config = dict(
    n_layer=16,
    d_model=256,
    n_head=4,
    n_kv_head=4,
    head_dim=64,
    d_mlp=768,
    vocab_size=16384,
    activation='swiglu',
    norm='rmsnorm',
    norm_place='pre',
    norm_eps=1e-06,
    positions='rope',
    rope_base=100000.0,
    rope_fraction=0.25,
    qk_norm=False,
    attn_scale=0.125,
    bias='none',
    tie_embeddings=False,
    parallel_block=True,
    init='normal',
    init_std_qkv=0.0544,
    init_std_o=0.0,
    init_std_up=0.0544,
    init_std_down=0.0,
    optimizer='adamw',
    lr=0.00147,
    lr_mult_up=0.822,
    beta1=0.95,
    beta2=0.95,
    lr_head=0.00621,
    grad_clip=0.5,
    warmup_steps=336,
    schedule='wsd',
    decay_fraction=0.909,
    decay_shape='linear',
    final_lr_fraction=0.0,
    batch_tokens=32768,
    seq_len=512,
    doc_mask=True,
    train_tokens=311500000,
    steps=9507,
    dataset='wikipedia_en',
)
MLP neurons of a small language model. Each row is named by its layer, matrix (gate and up: input weights) and neuron, and shows model dimensions 0-127. Each number is 500 + 50 x the weight over its row's rms, rounded and kept within 0 to 999. Numbers have three digits each. A neuron's up and down rows have the sign that makes its largest values positive.
A block is one neuron, or neurons of one layer that tend to fire together. Before each block is what it responds to, as a language model described it from the Wikipedia text at the highest values.

Responds to: Mid-word subword fragments
L5.gate103:389508545576489399494590503466496506483491509576563555473477484541493581464456437362462497453394469520550489601433540524458401396476504392550480594473479446473552526502494505481491475490440479460458469495532443594486515537471496438430482568442459496464432497483504533453449560475541547444534568464494551489568562520546506524554439406446543619512456488543484517513474537483491456474540
L5.up103:512505479496484485487489516541487541541423510573492486502461539524548466495578564482472590520441404554577553448445488432485581492413467478507509562579523479475591513451554525547517589502457540494520547519499503525515561469448550524454573556431514608439510522513522472502461487507475428548512481489488409478472531464467519491521388452417475587457550548421484492492505578536462505524575
L5.gate201:479419517532559473490539488462466499601503474519457439467440439460613513477478454533428503505496508472490416521396489479525495508451543479527525548538505463460508501567444509475417607550548506555468475362572407525467536499500500531458468496498476469523513590541545441482527390450536406461429533606483535529602499440433566512487491458517574639558518499516404546549495556585475559451578
L5.up201:481523490575531522528480510482475579438513530473457471525491518544541561480396532442539545433400469515478532510422435555433605519508444599594444503487459520462493529587551517465543534582581403511562446463539478521482572549377489479511408514468551477499453498540444575477589498534545512538480478484526408557518493528483464520550535435553441585578576519498588511516433458511524439515480
L5.gate208:497576519555588535383520536382546490547497479519554428457541450444554488525486423565467508577529429502529557514441534439558429419485459486597466588500498470515567512463489546465464483468442453484553474510455465547581530610474503499456460522501516591456494492485457485419433523469516480461491554589434502446470521495574513534549547513541544511538502401497494450446524455469479565439512
L5.up208:459547438505543493554474547497569547487572479481497571533521532516453438464593521482496412454420434404507469515456498454459494447406486543484499539487482487454440451447526460419423450461521544537499438538517529642458586566467435492540529524457567502521456546437523459481532539581426488441487494543524528548562558509449530471519541576541531506527511516462503504500492546561540545496600
L5.gate323:492516471470500461414481458573442580497525510522488432548361545451569518466476442430530530396478492548539475488514425550489466627568559483534516543492444524467493379516505557447551472559518530588430575542579452432503572539577468592462472542461473498531476532496521500483511501513509479491490490542475491496547462461473535588535476468568450608637477474392456456502510511457582520447529
L5.up323:523375545478505487458588532502448519509478543531601538495501497406579549461497458506469468563609554453500502442604568485525404526479484426461525467435526521481517381569513520449511455490437458459520498434541526500495576503476522549557523496359511526497575572520496503510487567504478528447432479476549589473518532506434496564557528572565450490524479504510561465587511534419536480543510

Responds to: Word-initial fragments before completion
L2.gate19:504385573395542498381520410428612508493482445422505452448428445519535535512413496451529441533491610494524484417538517458495399536468519469456467470463451469441398537548593528608600513582511540530447457533451524509534444592524549520476505541445491480423485484490518539528511573566492513547479537449438422493566430460460514476566487523501437510614493515527480505566526557486453476551511
L2.up19:459514568505489456528501476453549524449400454494376534461566522534537487482529478557503434478437511520557581475545504437528430504502563515401523407475422564453605525433557525475552570550448477428413485586488533533492505498448490416570518589533424581460520490522493445462506459546470575541418469480495479488520434529424467464478519584445528443580506510468559410396488528546448423542432
L2.gate77:439401549505472462449356501558481462525497528462534486504529478495513493459353533522625619450484553455525415647541477489545473517522498444426450483575496479430503439525519471487462517436500391564513460432436486534470401413596436502505533493479497434551495568531461505451478513560494474468554417532434443465566485579411564516522449431558535484578542464494449464461496533590500468511478
L2.up77:482576535462500496414596511420491526471442421498511469582467559490500478488472535471530470489424491511593481505479504435454544578439412539556498500455471430486497514511502543493525571461570554540405519490494515557504503527431536522592473460536479448548492541640492432547518541523480568566515514508497497517485540514477489598490434556425497544615490446562584425394425446435555518536503
L2.gate116:519428555514458569576445539469507449514466623464574455489550436521542468417519502560492657498535521440438631458554403526588486556502546572507493498544501442514403483519545493528510472553548535529587474496413562573455508495613420536488490492512537401503508504412489525475489507571457494469561487475546525498445550572550447504546510449537504467535502460444542494483511514526507454519498
L2.up116:421444488394450439582454546454450448462451536448462450451446518542415476438503503526517467529509516550438551473478448565569516517495543542477461561519448448513504498552492458498575517633531497503520491474445523452457481481466489531491526477471443505551440487491467492512456462467414563561514511604522518532435581646531453583562595485555506419522482507526473497501496482514585360532515
L2.gate269:474492514562477448475527476505553439527543499408486441480510509546466507564486503601495468389488527511467535572502499468502515542490572409480562578489504451493437427555462588527488519573520558479508511524499533466447544542472446604576595509410498569527429521487495401476555491596479503533530491429510458563445533468406614595486495520376477524534467433465581515492578423520556469537433
L2.up269:503502530553520533511475507476469547492534450426515452374517509558535531535533582548429553427460449470362613589543490466561484481363531477476591549496427488481486525546515553477538519515566441507434439501458545536489571525407478574430612487360579510552468524490475494497403521465550429521493465421474514505511593528467548510440480565442465443504500518546602479549481456483522480586583
L2.gate293:502456512519604495415468484494523570551528588504490523481493547525540436410336481602496432547507574483499468553508507504491476528518510562512655405445463535540584440465512527524494578567515534596536529421446463562517457521501571614513546652441485549533503477461504508487536506525506486421465439400420490554613403510577538478609525553500566503465517566478491500460448549513549447560487
L2.up293:429404525389451415458532446448487429533482422512562501486555526496561601510525581439543536423490534592564459541536436524461496542511516464418468487505430412467561448540484511376462531547504489550470504653460528599446490573497531470469386541487502514517547569416498502497494569496550503568515484452433498548498505505451493566502537494486471505516438500534483436417393519518398511541425
L2.gate314:414403542409521432442501492406477614514505470539465450512515473447464544473544514501421490566452494454525523509550517474467481587527519489483505404516466479448520507557445496475412507508532499500516531463484538494480462491487544577615403525466519503494497488522499468474466561449453530418487514428363500503593544437491565509567590512459483443569510598537557518534470546521490510455525
L2.up314:491442509561551455432458508469452583505498448426414556519568638554516547422479427488451377497614493497504479513483506464440517523467498580395455514547495552467591469483531556438386538391500481504510530471542498529580542664489494467567655608454448525498567523467465483540414460523579572398519462472535507523506556468488554549606522545441469406542523462510512488503515477480537556493506
L2.gate322:570392556554477469407460432382523475571522464565464460383497488522539537460443536473433503547539550481447516514549530465583456589467460540470585420403498417491558529464487524527543511487501573488524527449406559540536467562560450583503616514465476447491506541507521484536543610573446553480457510477504482515500548451424569498604549446482495453467457468529599548529479538417530466563563
L2.up322:505452591528532542446376420481479428469553458593487517449588499599569473451438543497502452519509531526498659503605568531461490617455548498458513507546449491531621473566499539517426535446511588531502539404490555489523483524476439473474603567469492471541507495507489525432487434504501540410455531418498491525516597426455473504495531489474502509487420496498569512550442543396623511522541
L2.gate325:530489523521464592547561486423501556502479613517570479462481522499533520436435473452495525422554505460520497470477578530506532519534541535530380566553486532426534576595521523508546447539567556505497427464462502505517518555527388526576525517504610528473503630468425583552460483467521499407513537553547485484552504528569561544524535496478458526568504464365587549531520496530465452510548
L2.up325:554477508543485506479547493458516458489504523551482467497526548631594508402478416453579610513435546531515514434478506561559561515400524465519473482547490571444611478546537446482478624469561471448397453584446447583523516477524430540598458564466519552619542579515430525474438554502497505439451473544549431459533516469540497489427439453463423495526542383456522525432544438463496450510576
L2.gate350:476500481565531484400444419497535472515493461411484608447426562499544565489413459546469372505508487504502431545509506446517467510521528374500534508613490471611516469484465477568461464461474553460600459489505498599501458547571513551488537425465434467496385524459484486488478539590540506496616555508420424512458603597513539470529373525536513433573543573484562450511560423519516437573484
L2.up350:465488585554513461432500464492516467521500475458535414477505460367492605578470498543522467493473506507550520515447550437458419532560506476463552511581505398538489462466514443493451444502526408467483607529604480528510455507548506535509439590468469538600451493469512489484559472479418503478587533519467507485457538538502547540497459470533469488476521454451506524488538437518448530559454
L2.gate369:468448578541401487492485491438545580513480572543422541486458505571574459484519482489462449484460429515452454506395490496494588563472514538502463477537534381628448442516532501584533438552406523571491469474437539501449482461410580464448507515500430512506498449486533517502431522536440501441482509542501602474383474563463491497525471504444496457490498530480477433479440516515429566463436
L2.up369:530469490477523481508448494487501499435479448478546463528515592647526514531490484478485478494580487485475454493536538452597593433457433512521537543584491482552570494588488492535545522453593533483358572463442448551465531504526473584459495439492552514421492450485463461500509472564412455465416531547552464495452437541408560501502511448467507493508482484506401419464531581521505566471526
L2.gate476:532388551438408496461555516488463518530457555529467558468494511488529484461450543504522316401535474451508414595525569486516510469466510447468526545478461514501491547439486544533537503529454484561521497468463559478499579477538549571574618575435524494484454509429569512518537517508497548443442474433477547555487531512495590479526551582487506485475353530467583373488552548584435463483468
L2.up476:486389571499428534400488487458408466476484560593450542473560475616550546446473457539566451526460475587560439498450509463544628528369506510394558523571520526471471471541504512504541577525495553579529532560447524453492510517454480571498534532501467556523471464581518440411566462407529501478444509466473493561463507504513533457507467489497487458484408551514483496455488470464436523438541
L2.gate636:505453512442479510428588547432540469526504614531433495504565516478519450553529434507537415515526480421535410534555549448508486624541589459547528494515592428457618531502415503496558558533520516502470517516503487472493533449532478560448596491452552563560481527494506530458584538496511586474548532546446463552479547410515517552589423419452557543511494457433611493461454442547522511462540
L2.up636:583463508461541566505536516458618579584492470521525435537486511403514544524491510500513483516511411530493539502509476451548369565457550516500475500522478535458539535549504452452517463581525435553535486423463609491388443439500498502528489572524440492555537443462523481542512426453478460468497470445451505472445430488545497469385477467579534522469552552503477457369490521502547558481342
L2.gate653:540463525543574489499455515492522468458490529544586425511522510575548436518448541571463493505485562584398486429449534403532519449498602444536507414432500569423541476542472624579474554543547483575467534455439453571538436433527511530464607507435481352509409513503473500482594683460501567458497528499445503520542546534474564502581521491510509521516467495463483425535438515492414443486452
L2.up653:500520407523562513495320535571475560468481507537482455559499549526533429432409481498492517656526566524413530473498580496412491452461409446438511451476498584448525425482504595503519558547480523489544462490442517522487468421411554510493552526461473438472541409589470516407538549535492503513460459487468483506478519590504537512536454502400485494393491539579439489536446472508432521528453
L2.gate694:583376521467467512431447402540481521619476536468435513531512518536548511539506487534506484475448510480452455539548510491455511548485486573500480553487461499480462556556510468445582488544498559515488526461533598478522525610521482449528522431428523521479521481527485480523453486496511565500496566501511455536516469547411546499502462421429443456583462447407541479519407521531508463538556
L2.up694:502426613549542557462545531481380483508478472456469401527497454561508514608438465495518454552477449543504557473463515530514578471531403568511486435534508525447451536524416478542476574526498531470574546521503428452584573500571535504492515404423421475469535483515495560567432436448455543596426512452483516551528474486482438495459509555531440479584503531493452525583474470598479494490438
L2.gate700:578396533486445562424549485444553535607556592457531504451457463541522498552483495516456442432525545412459491514524527468522444517469511512597519469461534434479548487471474480586553453548536552506497406457447518621458465516528507520463490494474563410463493590469556488578530586503570479509522495495481531501573508504508538468583548477499507519491439436402585492511446518532451462553537
L2.up700:521548476403502473530543539529553564519607533499518537525498517414491548509422556594431481401541456446448495512481444436546489518601576507575585456423530444415470528488499546535564448482571600568557477481413520493579469613528494550440502400513506488495475556445553483525542570469577468500608551545466489606504517524434501491606493534488532482491457462430531420562547507498451456523497
L2.gate767:495433568495542528406494458407594522508446603472445487512507544500499472493459414497466463581469511379527541439429482532497509545501563428463503471529387492521517508532504587488549502622470478570550476514401537510512530520586469550512541509518470473488532514599493535513521528570467552451487437461547489503473449532484506528579494566422458506524481451504519408451473505506466394558477
L2.up767:538491551533517518503515388477451459586438541456452448541534541598459459516503523524535499525537442461507555443540518463506482520438516460472469476448476480445635544433505464469500491510531501498488498497446515509524524563472498502502626523428505493559542499504459480538445430445421575438445541488463463465529554396512547564449449508434523504540556485489515475508527538542453427549579

Responds to: Word-initial incomplete fragments
L5.gate155:547584505471547467450546501403517541512453480480465534509469516502521491429456535574496414513546481425487463544408535392456481460461501444521507476449448502467520513417532510517527491536496570579564502441490514546482471613499517467436501490453551465473482460458543509498554533451536542465531570493420441497513504450501454493579494543521542552489487515466483471438503578510487484509488
L5.up155:519485448505536537422476432435506478508493476463524437532486623494527468477483543508537488506476427493552429573377481440478504414460409504499545483483366493584536517515453561564525557515497549551500592421600504517519562548426489413434451466452575422504505505438482444446564464473481491454437459546432497492588449522518480540512539494446589548450571510534432506506437555526531503468391
L5.gate352:464483545508468562419459486440513456554476511460461433435442476504407554542490541511450418516497566459520485540480484449592456537497486447531502492547456528435456473608488622512562448548449433563529509521530481510497431533547609504547575568457505446410581483503543585514568526507535526487486506414457445493502414521448488548428517524435575524443471521495531504492466491415494472560413
L5.up352:565545481517489496473463529394486540494458514462500428608481503487448504549517587540446608569442523522473505546554555514527535549544524536554549482472460481538547493503465575456490515504517547575458518548522562425641445471425434411507471485444545457476544497464513579560506424513526491487499378421574441531564568503525550490578520567598445507519443495466495499401409456580514526554475
L5.gate400:505458591481527467421518507498522481569497485464507521477564650443560412499509549487500561460452514433484452591488434465588482541530570423494518447502473443485399498546475508483601591641541593396541464466489514409520523508548576539474432452454520483598553470404550475618507495447550574536407457515463491527508507484482498511428474557504571560510398517416604495454487557471536480454472
L5.up400:447465462465474508431378469564453486477409558441427503484570537510504470526531505498478559557582509510508544454458417468576464520590453480630433496592522481468602545535493437517564501451448569474564524568594520542545501585523567536405512501451524509444643399527492535511424510445407483458479447429420554484468535447435439490462522518497448568493502557405393492464584482438503389481398
L5.gate707:470556500578477448432461544475502455512523468575400528469451518509563448492454494493488405517434518443419497573489507483495499506512510407514435538506491533454505465462511551553486561480454520576524549535479495590618484498507423565421504458471537455462449578522432507537546468554505561459480532474464438523522595499507558533602503446538571447460504485523466546505417452570490468535555
L5.up707:537595555562475493447523524493473563477437493540577489516485545471488570549499547552486447466433531505436555480477512467488528601550520448493475515555405540487414487457450447495450562432553482547499372461501482456498452523474486520512401476571526493425495521401488423553484533498533526532501493528397468548515550431427472528508504479564536545476581442504438476546468549439456383470470

Responds to: Anaphoric definite subject nouns
L7.gate736:531483513426573517509518545522441574492538451453492514399386409433510559404567595526503505557453494481494533585538396491473565494455466427600501522488466521480486474429421577455553450560578587482521518411527530521459501553426463484496479446553482434468382561484620426464501563473491443557523506578550657491412532520426450503572574496548548508520448389554564440558460479491452468490563
L7.up736:558392414539507463537450439528572525470519473429477496549469547462518536434525514486475541552477500592550541573499503544483549475403532537535342561591411456519486599488485611532518467482494500440461548441536441619419501641497503438563534501474532582536440453490551504484569493440534494527506578481611502478520528542459512442550539516550501584513476520526474463424521432489596561495523

Responds to: Start of proper names
L7.gate136:593448524517385510530424468472531521504432511384470469475434456488572493534553522483487442468517581501477404582490457414559523541526510476476557523548504452475454519521491585442512470499530484508442563423479495521548553522450463598424515472494468588498498579534494398498551400488559552449544459540470506563493447601477522475511482566562506556515452477463504452476475553554446553556634
L7.up136:493424454469544525438420553470504487548497474467482515505543455573532494429526528513420464502550438576471510519512461478590552533544498534469552474433551529483505540541460522477497428488525532558379471499430518473450457494483452592443473534413446496425555635454396465481489495452602512475419524516548500475580440529405475533473478465474458560503484552441484542601546555558587511476498

Responds to: Name starts and nouns
L2.gate20:524366555516444493507611487471520513446494457508457438510519466585633560552444473498476498538496525529545483586478542501503529543517541578521508527479534437441482516522514479501545491547486552641424388503542457495426473475600482558581556497480465481501422604574511498548488500571588510483460540620536426534444443544538452549583487515513442484500505475508563479571473436481356415526462
L2.up20:573422389469546517462480414494481505529538497479425551548586418510481544478439482570526450538447501571500420524610454539567464524462628490485514550588522558393482556484532507452440491563529544566461499491487490456458505438550478504576580578536530609532422552487518454526514484454599512504496435513512419573410501517504577509523477425540557436454541436449506495505504431502512478467586
L2.gate96:447443440497496507488426557483525450433475488477513482550549523460505540444420518499472388479449478573431522506554463537509404485519523412432503470485506514559493500480550536494512548474441502536487434550448482515391480504495558569410447473491529466405452481517581554526529537454486536596510551458533421525464396537406576487539480493490466546566545617484554368447454558539574487513458
L2.up96:494477447480512482524459558493343393484507540482460484524502539478585538413426502509472536440475446573519518518498544449566423545488487616571436585473580521531496628498555398533493493482611432607532418499533468546442555437441580505465448390465558574495511429430484572538458521408540546499531477530479495426462547507451504442587504420493572521622479514482527538489434524547507507503556
L2.gate105:511472468448433495472533598480529396471500571479430523429540486490502580474428492458438535492528519508477555519492482499496460404476442440608524574452487518473421565485466497581386538457507529515520427514481405520461465425497502579464510427514553396471499503448539390418550506500487416507491533445520517515515520512511521482578449440468558549529476521433534522521593523470477433524501
L2.up105:520536538500530440446441571521359484489385541465443434483547576593477534485425479418527511428527497507467557557475507573518459472541492485516495545438432583541469539479467447493510596388518470487471483559508434512445544446549445577513467499540480432493479564454500505393394475396496521494334534440473554528477490539529497436501410474511537515534497555514465495505561537497471500493418
L2.gate137:531470504538499528557512522491484442525471457518464463425510482412537580529520666448435505352449524411451542519473484445531521402495459464635447519483513459522476477495562527626519511551540534442480366527493440525412503527374507449477462442511568516465526507403520505523463599570546527576491538515527534464533486516513502421499503403586556516453480511435509531483430564499460428539513
L2.up137:483534467534465426551492547507485474455480484560500532507450466581451551461582588412524483478455546559543601561546526528505557414406422559563430518495469434503520475571505442531463430424461479444506450559489459531470524469392425478559462490536535572537514491464528472565480528549411600572473541572570582426469457559427496421469514349492546551509525459527493573485497529539467430464595
L2.gate182:561515450475448524418413458543469441536476530486557573519572540557480554499483488481529524484590505429494470529496497476594481469621468525484471565490511540450424523572496504524481415506541477571515441523486516509556387484495551673457500437480387436478487556423474495527459589461623528492477483494568428569560536516522425547456538579576554516434486494539559588503561520510460427587542
L2.up182:475492540604394479548483528387434427463457525520546526533489529571595529442563490409472457456414463469551511504432439465462467369529423447520520559486523506481515439449529433563486484510475431487606437472471517505546549512406356482522570536458516458513388560452496542536476606531467477487453457532464533417522509545509536456452471478477403545555540532477516478482539501491621568584467
L2.gate203:613478539513448435496515516480532426521463484510518502479548577555524522522386432529528522515566539484594439601491570479520464516482530507520515532573488522495504445526531637495464528513568548535533570477537463533528481491467504514545516415473554507539423564443520391549592569568520546483547518487411463541514492613403514472669458418590544524554538525463475536538565439514440474444523
L2.up203:615536570495500424488360438510432465487476535599543475506477555514492536456483555485453573471507490533519495508466428438456488345494428540614410406542456508452492485507493509468479525384551477500538473471514431536480513455428454476449469541531484443450456527534488558480467487514448559505460466451415428504562464514503524468481432490470493486598592713508561499642443512586499460588483
L2.gate209:482466486516460458506486524446538459483490498448528480514538519505496544431515580502479513407517457408604545543521492565384427504564490462584463516522405500423430467550459490567519518518478524599506457499482537515386515469494464541506459513530465453526455605438553459497502493457502612478497404439478502520493445480507527522628526475583524609485522523470485544529539488508591422575438
L2.up209:484583442555472485447508549526530483448559536406434374532612527505579588430556578494463506493474518518574525491486515517516435474598555518642513529482463532419479517456477509463508529432438612497413543508490517485490535393466415472580436504552431516481485523451492565478432516477523506513479379583558422417471400446442516456531534516618459525468576490459550511480479463467571442604457
L2.gate225:480395554558462497466543569508592457391551596518519475477481446434549491464442512473544482549583564486561483566467474514526442508544546544510476539571517494406465499606444529533575460496370547535395442542464537468504473537576461544514447522468420509458537485526488518503530575556572555540534500474487569488554407408462583487491470507447465597517481461566547505526503544474508399536469
L2.up225:440444575559461589429465456537467499472451538479599520510517583556474534431513565509514565519487597451523608359512520501526401371516419558537537498519555521465500517543498449448531525449451509540380551556469575505497461538595565438481505572472473454514443517437501481545483461453484471538474445557551569490524408500503546566493499553493512561505576503527461526511489504460556464483457
L2.gate242:495471484430445405532455500519513450446566531443543538579441501442537577492452506439467603515483506531532419475522468520484506635471559429426439472531458526420457473595532530524498515470423513517520506545473465472541494499484551459594418440383559420361461527404494530496495517439502547522471411586469450508537456433426492393497562540510384520421495434503529472437393535466479465549418
L2.up242:512477511630488470523405451378448603453496484457486505466557530574560568441510515426537547488550448509427548465481547542446504570517518526465436481512472482507532490566541551528515553526422504586572438498539496547402559439480503509546475537465548441490495420579531447460430396498490418413568575537466421451369563444447492515455492435495441459509538487479542426488562566476489535511475
L2.gate276:538441559563478575482515470520513530508444477486506470442526500568469463477409518493443479462448496438506545512477550533413525569448473552502484504508473493459516508395571480473453480558366552428518523500487514509440408579407533481590484618422547471568483428560492523491508507536494468566473485512485446407493439456488605450480559450500546553508483449505448486455501534623471491566439
L2.up276:524566468448509451475435492456461547491508522639556514505517540507390561522557486428530406523445516530499506488464543428394510468501482448568494483478461532493529565438581567551506390588450471435528414493498441504593539491484481527474453407480473530450545421533573501501520545512552530482526397527471481449386557400507511439580491519498572457525556478388446469545519500583520466492460
L2.gate311:522553539492404417547432548502483604585563556524471626386516501526535496583472493497432457458533465499504450531430497511473457483494505468491528541506494511458579472412446481542466532425566502602500432518526493542442532641501395471529567531459557569508454541456498550424504538536499513491517490469401463537545452438485600456595579416525502551526510532510568526512562460513542531635470
L2.up311:623592541574505479482484552549472563508483610546422550482429509549521446518629555466543503503511476495507426474457509422435460520551434442503485498484467526454568446412458520526518540444460458572579461513486446528481471552421456433542405576436442656618556563483432553474473508541546539503460495504450521484508434440490539502609491473484518497445546585526507521453578472485562546489489
L2.gate364:495498558523482411466486546494507502552481433377524477552544496469506514604492522492456593463422528481435505513522532444538444437562499513498470456533510571478534435548456541478466487391487493481464451493443460400558530463509459498442497562463528442406476528550514453486512544501482550492508468484491439520615490542434475550494477532506564517473442500523557618506502530439540490416478
L2.up364:588509431555482486396447392427504473429490548420582452467415498543479488514502576499527481493526550444506544453423507482461479556512463623505515489493439589468538525482497412502488470473501457550544472522492515534515470460491471445452455433530451480410510532479507470528582515515526482456484509449475534543521430576436493503446421522515528493483565451611513462494531517438543444535364
L2.gate468:439478488529444499486460550547523523483440544502530490512548486492527559487567472479474517537426451521530498419507491503470540442537425416531530492472485543449479504438517484457517532476600545452479474519578539500563554562499610488536525483501487508432571555527508501520516553548500514436431591501464584462603387485574451495567480514461520536438518489399510621442431458493604537568473
L2.up468:543422469551518498514505421480479420485503452555535597531567513499523580458589568489487539498512555524573470510427456543435539476467456525556519522610513501462527580501548460518496414425483488524590486438463428569536414490542510542431537527525496445471509497471518413450473466480512531553571464561496500542535551434518490549503597467510544532427549581568454542460522641539569513489506
L2.gate519:523506528439491508520546521372484529492531447541549450475471493519571555445529454576372517478449509476512492542514594464505478462584383574507608512545494431470551519519418439495447540536454523521488465502535443600427445436506461502445498566548556520397597554595505514536519480475426505469510565468548498472520432445574489428489391585520459540629529490508462573579477515560548526518530
L2.up519:503528582532435566504442491524440483470504509538484511464502520420589519470460523442494574377541533521513498516509416533433464506513517571519385525491458482471521548527490574507489586400492470447495398365547505560501493570464459426464525507443471556505419491458550561522452562494532450531603512478585530482512404444489470418522541495532541444493616504590435455588509463495445433611603
L2.gate705:509393566531543476582443503564495492416470530403523465605544477469482641450463507519495516559466458510500553508499499522549464531573445581462475427516452556461459371589498581511603561453431497527495530522571494438473401560558393530487486584480590510432425466532552476460511584520528437469488567539473387502603452517403415445475492549475459534554405576559429567554529498487478530579455
L2.up705:554488465515562517578539507497552507380559494449533542534521563447456508516427445472627519490509470526553568631488525499528421481466591515539510403464491465494565499637495558483489530445449546402464448471471566488409458390459518421534555501534455557551459481458525497450574503441488483603502508508529516502451466517478462433550530464475529547435600504525469558544463521411528463446490
L2.gate739:520486420565418473451546465493532541434496594487447498480394549529492453505480474523511450442564483495491508430481512445471579476524510507517531509541444466515447458430479505527530483544426514643471501485521481499447602570485528479526625514445470459562468518496486490572434554526577519402505482479523482470446506540548546560578536575494513547507485453462448473576488615563450466555457
L2.up739:505517534674480443546534528407462490451524457451513467479576514472551451473493538508504601499484401475526565536474551519526484511517507555542528565550531443519459571557527458523549498398485470417536383503440545451443499537433443555465496569502551486549432512421492440473562428418452464532580398544506507450531518523565523488437452412519539576561552578475504458471484497469533420476464